{"n_layer": 12, "d_model": 1024, "n_head": 16, "n_kv_head": 2, "head_dim": 64, "d_mlp": 4096, "vocab_size": 16384, "activation": "relu", "norm": "layernorm", "norm_place": "pre", "norm_eps": 1e-05, "positions": "learned", "qk_norm": false, "attn_scale": 0.125, "bias": "all", "tie_embeddings": true, "parallel_block": false, "init": "normal", "init_std_qkv": 0.0169, "init_std_o": 0.0209, "init_std_up": 0.0241, "init_std_down": 0.0241, "optimizer": "muon_variant", "lr": 0.01, "lr_mult_qkv": 0.5, "beta1": 0.95, "lr_head": 0.00411, "grad_clip": 1.0, "warmup_steps": 200, "schedule": "wsd", "decay_fraction": 1.0, "decay_shape": "linear", "final_lr_fraction": 0.05, "batch_tokens": [65536, 131072, 262144], "seq_len": 2048, "doc_mask": true, "train_tokens": 1029000000, "steps": 7679, "dataset": "wikipedia_en"}
MLP neurons of a small language model. Each row is named by its layer, matrix (up: input weights) and neuron, and shows model dimensions 746-1001. Each number is 128 + 32 x the weight over its row's rms, rounded and kept within 0 to 255. Numbers have three digits each.
A block is one neuron, or neurons of one layer that tend to fire together. After each block is what it responds to, as a language model described it from the Wikipedia text at the highest values.

L6.up1253:158097099150099082187124146162172129144146121047135136123108125156136120167123104055138173140173138153096170138125130121087157066158114144094119156143153046129127089163114144125069110093141140135064171120120140041114163137166205124137194132090156165128163119106149061101102195151145078074149087104075108132150138115102141142143179150124145138039077097112045106163125159147100169147180093113184131091177096214162071126149139110145158102107114097074056112111135097100121134138130141095132116131114114165080160122083131095138118092188092128108141183125074115155121166151099158091102092155151090162158100155112108142184155158188141159121093108176161095124137158125141093148138150140110125207157171085158124133120128153088089135126097118123104115087112174127134103092149137
L6.up3694:111144143160125119164110100138136098126144183092126148085138116162103160135119073095086133119168105134137120094138094166096126124121142166104229143160105120087126104198176157104148143146176141123105083171159172171090192159111136149137139110131149160116209150144115131211099192119106132095110143115128111064067139164122152161054109168150119162069113121101087145139137129060117169112117135137167094069136138106103146082103145081136104137068088119136117103128117124132193111116132153107033144112191134149149158089092146136173122115148124126162140108163126161181110120166159074173103122136115091128137113127125129124134101092156086139128103119085063134186081171157175127109126116130146097143173096139112141094089139152159047143074109154151139159134109151108137087140135174
Description: Table header separators. Column separators such as | in the header rows of Wikipedia tables (Year | Title | Role), plus list dashes and colons opening infobox fields (- Height:).

L6.up3254:175107138189090110117098152148135204158118166108223120109127133129084093140149149139107130091128112122139150125140138164100107097136110200147070123154117108122122119160087148156051121147111107146096139143101068155138123132065149097121099129112051088104102113176177138156128154101196140136133123118136171120109145094137116146165145097085140093080113134125138137161083097115155087148168074111138068117109079120068146128130090128194121153098094134134151198141168169114184191131105133224140135123140114159112143124158123133131055126111189099118127195134175117162116130136138172101151141141099123049108126133159187141165097140167106171138117153146103179086164109132159139122132125153092161151128153136103116072111173194155147085054123161122187068101142151125189146066109135
L6.up3511:101133163117145159161097148143143161178109109116228122083119140102104094158168139095071110140147120141104154083097122158113089118103148158094145156187139075132114137151149132080138118099125114125142162141157104142111125103082145173120087154156153110114122143119100130181101102134101125084141155179146130139122108134128076157169146175087121117156167154179135149164124153089159113170150106086160152170123106154072138131070088040173159139108116132141159163112128137118175133136120106081121199128123133146108110145114157127193089110181135115158084094101050117082144098145138149136157154145137096131106142161162127126119131118126129123168174117191144168124098155181155138138161154122090084138091093102106072070088124141107095192132137201074146133088143178142149151125123143
Description: Ranking and superlative phrases. Function words and nouns continuing a ranking or superlative phrase, such as ranked as the, 8th in the list of, youngest director in Canada to, event of the year.

L2.up676:114122122106161138141191120158030148139107146163188155118125157134069128097126124075134164109147140160099127137178068143127083124112114114126096063057119077159112131168151141195110075144144110210119126116112163152113142199138141113143167110119109166106112085098119125180132119114135142127135123112093169109112146123160103142174097061174110150182130184189118137111142150081128118143125151068123085081134120143082075148162087107114142173147073154156200150095104173162117126153088124169116150137140112171122136129115108147175081125104173126121106191152155170151115150135082052159161110103149131171103124196123149159126160169139146197129140166197141103085104103137174101066156135109119137114135099124045150122138136120120099064158149122152078106134156144195100129092127119
L2.up1915:046035133214080113132087092122141102119140108134117179150072095124137116097145136129150120127141118126171157123161148139092112205063127130144073110144136137166170065161115139151100212095173124140129069109133133082112141172170091097157146119106151106118081098140123110128173118197108105065102164109086122111211127158094097159096104109153170115174178105135127125130095097169101151147163140126064105147131114136115111162167096164128134169088085181094121152159166141130148116195089161143130140141139119132148111115143158138107117182115130144130148098120152139196096162110110115107084142112159085133094135166139116149122128105098183100111111133091199172138084165102114108117174158148116165095122180141110142135114133063169136127154136132137110137149181133117130123116177105
L2.up2661:108195153083159214160084080083098072105118085134121067102112122102108117123157148105112157125115074075109111158160165208127058112141153121134111137076135090075121145128109161080158120144093164132147111138119099205137124115113138164167137078114156114134148107089174085078113107153148175139168118138168153096131129140119156123157075117154143143070149094113137169135134140131074135098111133122199112126169169124155120199162178109128125152105123081147139123134072108154128103163147167149127125058143115167099104140078139127113117122096127132108129093150115131122142052154167061128068146126097154126164112108115115112176125077146218165079086117120186146173145105133060120099145083120173079086160150126120108173127160102123084138157172118127091061149115144076139151145155098
L2.up2679:112113136095113179129060168141113141137101138134140138168151088127068146134148084059115128139107148134154131167130048179067182162152102133110140100143152174140084091157108128140125106136152131145141128156100169110112116111125083185153148120108116143114107100120170092108141109128119130109138165094126131132112238106155104109090125057206119146083165134154141099135081128132089124097119141148070117102054147172156117134098160141127134148142148141192091146078073134099128119126141126163135173103129078099077120144108148127159160099184140121069082140157110089171159154096132047120099160145152062145136124183115092145163114120133156174105133133103089133099167139127200153088081160123164099099084181125101203105127122164133115144155163118151092079169198146157157097087124169
Description: Of-phrase function words. The word "of" or the determiner right after "of" in "X of the Y" phrases, as in Order of the, University of, all of their.

L2.up3047:170214147137130080136130162070116103117139140109068116118096152122111105176211132137119123144104099101156114128128127087129052136112194114223128153113145107159200159147106093132154042080137121144159150109071113127136120125104128166124085113105162094077093112098099112102128170056173114124178128066115121187127161159146104110094153084150107183134097094143153181155109115171157102184181165133138175097106149155133144060153152125190110175120126142159081146152082149196161137079085153156109111131190127063067166125169115108118118128083111086134142133126102117087112155169123144113156117071135150147180192213086108097117177102157163118146101159150102176198106196126062136098122138110129109128096147142146096141079144146118126100122155119133127114139121128134163155126114123
L2.up3386:191138174058149132115080121074126083163120118169116160090099126137133190102128075092106143173131136126196145138168132137096122118145117086174150163117161056131154188147113095128146070159142115113150139081100152156134075171117150128113120108184089044093118129167130148096127069083120160170127158116142154141186124127157151070144128150101150115089084133109154151148185131115188168118173087196071083068148109119103157154141130082105087123134126094120153152111134187219110122069134168150103130150140144163117164147122216103110176086133084106103149115162141169165144161122141120118079065108156144178136129109153083164115119130099098084153100102134108158117134109096068133117112100166099169105140144147148088138101104123102103132087113161146106049182137131095108127143166110
L2.up3527:100132143117161101113039117153105156155111128123104153137140193137095109135139087110146123123070123158132046121119148109083169074133116087109102138122162109169146147123169077088185081157124200137119087076111159105162159152183144107126078107146102157176143147096057187088123098106104123164139143172190107167154137163062162088165146175114169167171097176140095140152122099136149052142111126113095135142112088132088126157130165151120086095166128105103117140129148215119113203185063135169139120181098140059050110141181163170167147124146116151112102178131146106184112144104063122156076073105116137178089161125134089115084156121138135073076141067124157119157124148168092033128136111214115122165095107139176124175064061164111089132076169103155149152157141154155106059176113151
L2.up4044:121069142108140156150134089103236114166118179123080091104143125149129130136189105096138126134113124125172174191127191088140100161138125135184118157174093059146092144152095162114156100078143130182132087103161150164122055178133136163112170168121164148143113133156115150128116126069090166156134126120090156141155149127064176124127129055138103133098141060158058126118149148110115164127102138159082098142130178101136072181114147121137132113130144146170125144129139101166163115055065139158100117084175132066097129093092101134130225103094159124139124142177141172121077136101094146108135102147148139100159094125121102168129142173143158068138123092163065147099226100125159141156100117125057126202133075155119126152073094164089088123140104119187120126154113138144130130136148178
Description: Ordinal milestone phrases. Nouns completing "first/only/last/nth ___" milestone phrases, e.g. "first time", "first since", "only player", plus award category words like "Best Performance".

L4.up157:088156126156082112090093084154129143133136101091161178156117115072170135115128096148181195083130100138086130129152118176140106106064179089117076102110121143161164139129113096167188102088127079148178088120117109106123115100138134111142090130065102168153144167161148150197102144132085117074128125039158099180152087137178114166132114136142105107124135117140125104195106185151102144159147162121147118122132155158130144159159098086154093119167121099203134090111091129135078187192108144135032127215084086147121120140107081145109113094124166136110099143129132135129132124195103109108113123122172178090140082179080145174120137163179089142116148127118135117216145152133140136090127148094174173158097086129136129144169103138049164177152106104137190150135186112142153185085167116
L4.up784:155108104095104130117092088156129133133136130122156138120132084100167142133112115161121186144103133145123134144137135118079174137109122143100154129181076156143194152092177121124120110069123060136180117110143151162182083133158068097208146072068140140103172162160138196154178096122107135046149144185229135096059122139125117149084112134106127160166160091083154100097132155110120111115155152124152135112133077127143200128177096133155128131133123078101181188164123093174099109103078093095154212171139129093116167098074102147120076139077143102122178140078063144093123119183169161117100116143170130092137120138177150085116110155074156165125123140089115140151128139095139087134111132101132114169131150083154099127144110125125119132081113129099175092159180170119124171115155089
L4.up1132:059120111119049095069108126154168151224139149110091120155173102083156092155140066167135115145129154121114150135132141087135170121141114118051145111120103132152158077127114155175124117147163131147070110140116109127089112140130082112139084198119123151155147132178083146126096084147179155078100140120204154166125121172139100086149135145178102127162063116112154107114138132113132117127091104148119146111147149141038135163159139079134151109139136104143138136169179122078182107128124116170107226127168108163077109128104120137172127112102097110098119112139120184167096172131133085086157080107118160137119073097113043115122130097145153161106115116128154133093080084152131119141141137146108078130132076102102133061156123110116066128105164086172193093159072106134142111141134183
L4.up1558:127159113127123138148183096086144150108108130089125151129128092102144144143139102172117087166122153117148124189145100165141104141134078099088147086086129150147087109111102149138148098103101107076106098080108162182093119148164113099125184180090125134146133143115125150163086115157139148075176137118136191014095150088145116121090081190131059182121101152177160086130105217109135163098120183130115100085133104103120154126117116114137106121098088089086146147163080145200159149103114159158192174111133100179086104169110170121198153197087149129078166158093110079115121116173105119112136181185095164095161131114135144100165100190142107154135109191147120122191112175138117099164129156138117060127196099142106105067117117107112102100191122133108138089137121087055174147132150119
L4.up1677:119085151153110161126158137116158131150162084148104106158123134160106087177110107129132083129136148152093176090158132092140096146150107138133138121184071124097190202143112125078151151141162158064102131119155107131112142141125059100084062093084155180139077120127073157161170103141128058097174128138154115085178117119147100106095195107140115091123141153108126174177090127082133097141108180114175156082133101162090168156162117129131153090081206106191125116049122135122141139116098195101135216091092114103051100146137178135151141071177117135097139096121135123199192121137102132085162118119130119112158108132137152139146152110146165154089164149147140112168149132126119085132075124166177130120119119143100153119078136187091107110093159124125185123137117145102137178133141134
L4.up3953:102087151129098075152074114128084174115117165108115173095123117083173116135151102096115149141141128142105138087165152175134104099131077166115070142093097186161130112146175088098118061162028126157158146188170053114173129145119189123137093141105172116137151124118143061103106120130131078132133096127117163105145131141113176142207162076137147193157114164105089110164161107098167123132119067121127155119157149161146106146093098071160141128090098170150129172121126113155097136061126130143075187126121164132107178107118128134128115100110157130133043162129151106138095135127179093143128119126139101126137118134105124128157128111119178166170161132103127114153100122137138110117137169106058118081106196114067150127076122120127121141061129118127122143175103162121106115155126168
L4.up3962:133143120168177160139101108148169114109142116161113107104109103124158149120141136165126135153123094135100189111098096094139150137110107147166082103151068167107178130169114132150110136095099129096122130142159076124100116068107159115146172083112152126157095170199121102191151173170120138088115131129120140126132145080129125077072129130132108122077153125100065088153169033093177107180124181128164159153128141169126176120158124133145109085151094079133133070067159127145106137156149112111129129123169111140132060043138131110113128132139104129098088179150131097167103088145113061047115131131102124058210169113082132050035126105099169118101151165074136128077118154122148124117164160151164161138099105117124075096091111175081127144123103164132137123139112154149176185113108159
L4.up4057:145091136145124145096164083122148155165130122071165118111120099110158115134149152191111133094157128068063178061112145182127142113101129137139109065190041111124154115127124074114091145068063119108181182100135155168070162138141094129115135112115136136153062138171095085162093151134156094090130155123190116134133096116154168127088127124100163170192166122102149097186094175136158101126098131104124172143087099071118158143142163079133157094145176075072150144165144085123122123176134197074153208086054127072156076137145101159146112083147088145131103004134139111175176180152157144157105093111165157110094073088085182139126119127136100113075130146150142095110137148158135158170142142158107139124153136157123119130112105107048036101096139149155191111174088198116068113152117136
Description: Title-to-domain connectors. Prepositions and articles after a role, award or rank noun that introduce its scope, e.g. the of and the in "Player of the Year", "National Artist of Thailand", "youngest director in Canada".

L6.up1707:126110125128152108149131121146151132134133113189142109111150198143199131140089148166115156119117119093118148083092114126097070045107125122128109162150136168147117159133110143131152167136113169173106083153117062176156140144159094129122121102083164125120188147145116106098158173153148143145122154217138100150082096123147115153156094119157226101135103132122115193109100071145107115077123122141136115084133169147088154118126158097130101093157130118151106118182127120149112119188141129174191104144090120143145116093168103144110097100141114148121077121096085083145107144077130171121135129178136075174111153087162141127151138159180135104135172142178152118138173165142099193130125152168202180100100097146148070137123144096101140117129113159149151115133124128095043117142167137
L6.up3342:137182150085141140086153094126105149091128091131148072137087089151150153133143146094096120112117112126159176065111148160120094213155181139117125130162123150140150135127131119191165125118131136224116083167138145113132147145150133147181137074131153152151174087156069160129098103079132149122163155087132158136055105159139149104097132066149135152069107079130116116142108056195152138086130088101147143141082131134060090161195100136141126137159163110134056123131124143204180077157102178125081127094087188118117113158158125113138108122150100119124167142129119117075096142191114139132131181142108173154103162138167113116077139152149151129133172142156086066140103158115129129136141031147115133084138104115162125091186123140119071123109133156117120131116089118154109146170070081
Description: Preposition "in". The preposition "in" introducing a location, domain or scope phrase after a noun or verb, as in the only vessel in the Coast Guard, remained in the cabinet, reigned in Spain.

L4.up604:078117160140102116150067127099159136087164112142155106112143122116143071178166171078112135099141104137092161110088167125121139118126124183082079120098118184114123142096095177184127130158132104140117117124118121135151122132161141119096129170134091118175160145113116141156137161144134184069064127091173138121152128149140184167137132143139094130167151157128148123119163151105137130169164149163097141153140131126135173190129223113082154157150082165129159099093093159134147127030162136091110157144126082139100153086165142099179136140124180110145143124135133093149185080103075091155094164126097172079132122116060126115148157137120185099173111145114171167168125118131135129141154104143092119134136100093137153156090110151143145117127117159130158092143060145124068085163130117
L4.up1289:093109133148128075232127169197176110112171152095122164133179169173156088098079119094141078166175143132157139138148125150069114127165088106097122184112119085130132136092107106155176118150139068173137120130152063120153111064193160119096158149141152131099111092100059139156193112137092122094166157135115106096132088106145119147163114124139129114132039128074112154156087089150101106119101108119163170077126187106100151096176107069108134104147047162138127120103129167150143106145110180157090193161120125124129125158162138118110136155128096077072108156139107171108141138133139032132098128098121109144093200168099135114128143126169195131132141143097131134123140138102131161102139142187158114120120157133153173095136130130139107150090099120102202164119141140166094141152153126
L4.up1528:087197078111118122198102096137126070153148132094131134051144109145110178086194158107088120156121111084115112115142144141170102055113126145103065118170150096124080139157142135187083162104156085112094131085152110071181154093113164089135138164119157183071109063147133117199093145094108091109121156156133119143141125119180078135145115098214109134090135093149110109125129144124134115089122114102088049170165096100187098136119180126101136153143092078065135133105124110129177114114187108126121155112086155103118176095140148084096127170162173052154080118101109092133107140165073097183065150108088073164150133178110095092120116119153162136083078204098122082134068122166163136170167133145150170175165173095116120138088117130163083092130134114166157118129119077170107100157169167
L4.up2178:121111072167140126130089141133095095143145159116116178141141160164080100144113076180108146116151184107192180119158110082083098084119103168110029170070117151150120131137131130135108136158176082148132090164123118123115139106112144181050197112155127152125106117117111136102144095094138053137123126143148224117133078114144119103130120110146181146138166102129075137115178066186109103153109118167127139090141138151081171149140109060160172102122124099171130103120111152128154104129121085186121122123092130101168214124103103142101128130171148065185082159177052121130143153089110137144156138086202128153164138171140140115096160174138166133119149189080165093165135147186135179194132146156147145138123107182109072166139174158113111138168060104134123120159139161133163119129124139
L4.up3106:119134141158132123156110110147106089120093106074063146108146088101205065143138139097099113194134158168147110154112197141126128145133105158163167122093187093138117119128146159121097119142171076106147124136132126171086120184132081136092112134172131117087108137131145158203048183166091119139147109072109116087129104151207143140151123078134162136085123083156125165157143124135142167196141159147119132136192071102101157085138168154035112177108120090145123117162119166118167079084144067147200134116144090134166234174106141109106165145072114135199131122143171144165037156102087119167079101150124134172155120116148133018125143110106156128145101083145133109107128147137149136167054114146154104079135143143128186109143145137188118147149104135166116050118141103162161067171069205
L4.up3407:090114134131108104154130176099124092132113152072109160098080155111165116147157128067152119069122117118147163168092096131106170093140092124098157153124105112119076133169139170110122087196214131184090118097131145141146216148102088126111176156118175165084182176152170148194114165156136112126124178084121104097086187096090133147161111085122076154108150171139125131099103130139144067151164101103154117105190153110121150072131142087098151103120067119116137146081161109166140109089167084122119137090240106124054127159151107095107120048080137124088121140173147129185110184153178083131104095104086150097140117157122133153105145106164107154116130149129083080137131111127180129107120147134134072164163115082127139130124161136182081147100167151123128081113180110114140093184106222
L4.up3710:126108166079114040145142161117129131169193142097077174085116179153133110139183086162094126069104107149111141135101068106120134102116116094129186167096128105149123136144133165133152086158137097174127165142133134196146168139131091160072137092182169160078132092132130183195087136144152047114110138158081141117064172100112130138160108116126149167116108144098107144120147091081094181101138089102186083109176091157106150104141099074071171169135101072155092155090046096130172130104145098130085126104243141111137143137125162127092147114044169132123108169138156139113111129113175109192089133106116156058169153120127141121131108118156098089135094128129039097155097079156186095108123095168132129154139138122123188129163111110186093129107115134128159040134116157074138090140128190
L4.up3961:180168114141193162131073109133136038111159118090141070117119138136153112118138148150106161131132100095096161127111105145152140159115144090138094172152150103078142125187147112132139140110122154137151080153099154045148131123132102166174166116149082096149097182183117127106023080088082113142152185099197126097115099140171138156119142104135170170119107085148112120104121109062134088158113166098113169185088111142166127176139197142125094188116116173168099115175118132126168154117082120079153109095137148093143086116119128161145127084235120075142032123120132109093106128120135116192124093194152151178130077131113129132153159170146120139148115161115110138093156180115141139068180145138132083153082085103158136126164127142115103136185159119176163113152151158157104154176109137
Description: Table column headers. Column-name cells in header rows of wiki tables (Album, Film, Candidate, Driver); also adverbs after was/is in prose (also, often, typically).

L2.up2116:154172161095127183136160150083163094167161124078133126117086117112086170184105142141166128157151112087136141199101140115154096166051168097083143123124151105128120087118118104118151126130139113084119098091128104184101095164119175138104142149130159138079149128151087119131086180143103129096092164046126142093137121185126154135104161080156123146156166094152094152092090122158106139097178144110116088130134150175141148155148184105086144131152148125155166131088137154146127140111140137082126118143107156127122091188121150174151128101152099113141076105172129133155147086099187148166134090098146145102130077104107141147130136059173109156150085115113068119129058134126228173079057123068123167195150107164127173122130165110134095110150121137143191116138190094100147141143152173
L2.up2317:122117142092141088135137205125151176138126158149164127196100173159101117157128056134145081099066101097115171128122100158133135121108101109133180082102109081084112096148107089125111074148136186144178145138095143138155161107142164121130145145147168102138159182127148123142119182092114098088160184071094153114049155100137106157124135163132174170167166157086151173143091088098137201112096134090151090056192159116123044199167115064156146137162116123159148110077136116100140155123133178173118115123219108123123075103049118113119151085088138132176095081162148140116143105133166101134124092169108158067149086128139121101216142144132153067099086123104097087122160132164158146120112086166103125144157132126111150156140141100136138111073144103124193161166120133072109143145150122
L2.up2816:147153147049123136150141145148136163158141134112085143181124164096121127088145039106149159105080119137163168156038159121116136113131096131120159080155138137163118084134167212161123064156147106134140120148136126186112187131109045172124145150123122142064066133139127109146111178117101097055136143143077140119108179138080124131153173103139185147176142124171138146059127155100158197116139107073162034113157113140094111087142143138140143124169104100144142122131081093142175111126115111121116076125153132163086147152123142167158110101068127142167097075131166118103119150201093106186118080150109137036158118148153119128174093127159101017083085091110100118162115123135156121142117124111134118174134129125138149101183088093134131140071137160161147165120079146095105139151165129
L2.up2823:131135079090150128145151121151108154193128149194137105116055150129143174187149049122073098123112185097198094124164119124138166141150118096113171095141126129093107157105139109142182116156112110133115168129138146120172174171109109120111159126138181117104143129167115170127121112116131136149106149118115174062104133162102074161119172128198141132172071112168094142086142083134109145094158108089112104170176203098158190168090150095121182138137086023091143159075116095119119097134154168131121148115137115128074106143063053122142117153080165125130128087148165139138152069163145143102171146080116146099126069129123109125087115075167115107123148048164073063162143121134104093100113069112124152168131127169141134101146114093149081132098117119039113103074163133111108085138082137
Description: Table header cells. Column names and pipe separators in the header row of Wikipedia tables, mostly the later columns, such as Ref, Bronze, High points, %.

L4.up501:112112183153149075097173145133135133128143150107144118090138151120137104105173124121057111082173052143056160117174118115078139093153080181132154139113115101136141110140191108152087110090107123144107120169101152120196137081174172036099157137094124164113168126139116140089065128140139102152110095163166112134142152171134158113117129140119057163186103126104117159148151152109098193165114127113093100112117133099092105149095086076137106109112089156118117177156199217191171132141155122150076123110224203074109077186084132142169139075110107160156142153125117145102094134118144101160134189114099168134165140128161145127169109090144187129146116164125108175147118088144116124163129162121158159144097157120172114126108125072143095096115137130098153137134160162066120107141172144
L4.up697:164093147104162134116091077147124147155099181077098137081110145093061137117079137145124088116139146085145167085172068146126116099104099120147141091128135145107127154167096058139177170131104136120081194176106207113123096122122127068168110155131103182165141161096070147144180117129082115120090106114129158119177132093148068137164151195163119118132137089078128075100126160100109162136138184120122137108130140167143092112123149099132100134056163081153123133164153154099143158076126119092120133132124151197125112199083101144086118097131144194174080111145093176176176149029078098164174109223141114101187066113140086111164097128124088119165124124138106105169120146075131098155146120201129128108060067095131123061125136108140182097235151110192107093151120084119174147112216120
L4.up1906:085092127092134085101065158118165141164123130075094094120128134124144103128099155123128064204202158205121133135158149091127126138095098186091131085108086112099121103135129090124092102107092073101141148160101050123143134114139168095095117123076129167148150146116135129188124111136084110061143148134092184158131092134156167108174139149111056169116129088100115128119180144157154106146096127124116150106111143148119175131109126098144154093110162190111112189155110126168199156048136205084161160116100116168075050096068203154110122112128151083108125073104151099102173097116106146136121163133167126173155124069108137093132137156151106062181158185138123161108109115127094104168106112131077124118146135145113101120115072141108115120140086145104154152144082153084109140134176101
L4.up1953:071140147135168090102103178157154075144121126147109160119144093102116126078168130170151164132100147170051173130150109103124121115069109123105169098157117126144108165109116108137130157109099109154079060121121097128150120182140118127133147124108095131133099147125053155125137102135094142077190141138130168142160122100083154112092128127152139128099159137172086070134163166072131131094141105179125159138173149128127176185132159088129133160106129145143120173081183168121137173098207151136146185174161078136147093148111128126157134151090171094138130120148164128092141169189024102117170079096141142098145101089100081145128129142128108110100128151093110147149132120111103087147123096145135103121109136127116103131108110141093121138120120152168167117097189164056189108184207146
L4.up1983:165118180114103151105133149123176126116174174149153114057162159104146109104143100178072103127145135196078138132108102139176146129124118216141153149198158122168112121167158081100166063089146138180071134139078160149184093180137076131160180158122165144137175101086104044174124121127114211121136157098165136175160149117092134146131094048152121159192071117152068139161148127130161145146164132140094099177164157143081069181201046067182148156158144099099068226111166172122185118138131144095083136144150120132152100147113088171109172146175074098139152196122146134175105132141044076119146071099138121117134112111131085105093140124129098138176126130099125165149115169187122096088119124108108143129111115143118137070113081118124102133127143159128121147191093147136107144142146130
L4.up2393:120138139162156130128177189136186096174132133116105130065172155116110139080121080102051109145113152131114169092102169141077103139086154133145134167130161131080155168179097106115154151148145124134122195142093087225126086154134063114137154205151127128068118171155172099167144102120133139070113133086153141108119117144098077150099179166170130137149099168095098116070133122119192112119168125192052189126125165149123143085142089093157085149096103095163093150133124080165133158106135207137084147164075128114135161145120110123153095131115158127145084119148145145132108084067135110131071124098163118111170097123107124117148128091152097144156075125130116111103160103093113089054181113134165143098119086152116177148137088103123136163106093138085131113123148091093155148143105122
L4.up3020:098140115195170086076182166135140131129111101130129124152155103108151101047081125211058081168112204159116147146110132090115114181111100151137154118163156133088171172134163106130177120139089074096108109119103142134072158157140138132101151118082171146164107112174137153160116061109162154145096125127135103110141128092121157109079176155115084128082113103074099123091129108126164084163117124103142132139140139144146121129144106118105126150116190163092091099098128149187194153172134156150164124149103057144100074142138128091103185137198157143098119135117144130107106122133107075199100107150088149168113167111133105162111100124088118083143103116144129152158155154130098094142061100122134120132129105084099110061067115149119077144102109096124076061180193113112186155132156144
L4.up3529:092132092164170190102103141153103101168163081103177201123158153158062144114083128135116108187145127113125113149117147054165136031132079103075115135139142124134070194199165106168168180116150087137124225146054141181074145162101069143178188195086115139100163097076133092110149124110111157097133101109167231196199123143149141180106144123152091149166110099133136140144154130126184159080173137118112126133155108177087126116145043068162089118125083106149115137183192149165186177165146177117140181106160118164122134130147116173169096155179128135116094140139144111177075199102146093150190102104122120122150081087124097120156135094187120109134128084102101135201140110155101072099172148110111118155105026127123100094074130084111122161125183161111163041149110131133153138142126148
Description: Superlative scope prepositions. Prepositions or determiners right after a superlative or ordinal phrase that introduce its scope, such as "first opera in", "only school in", "largest in the".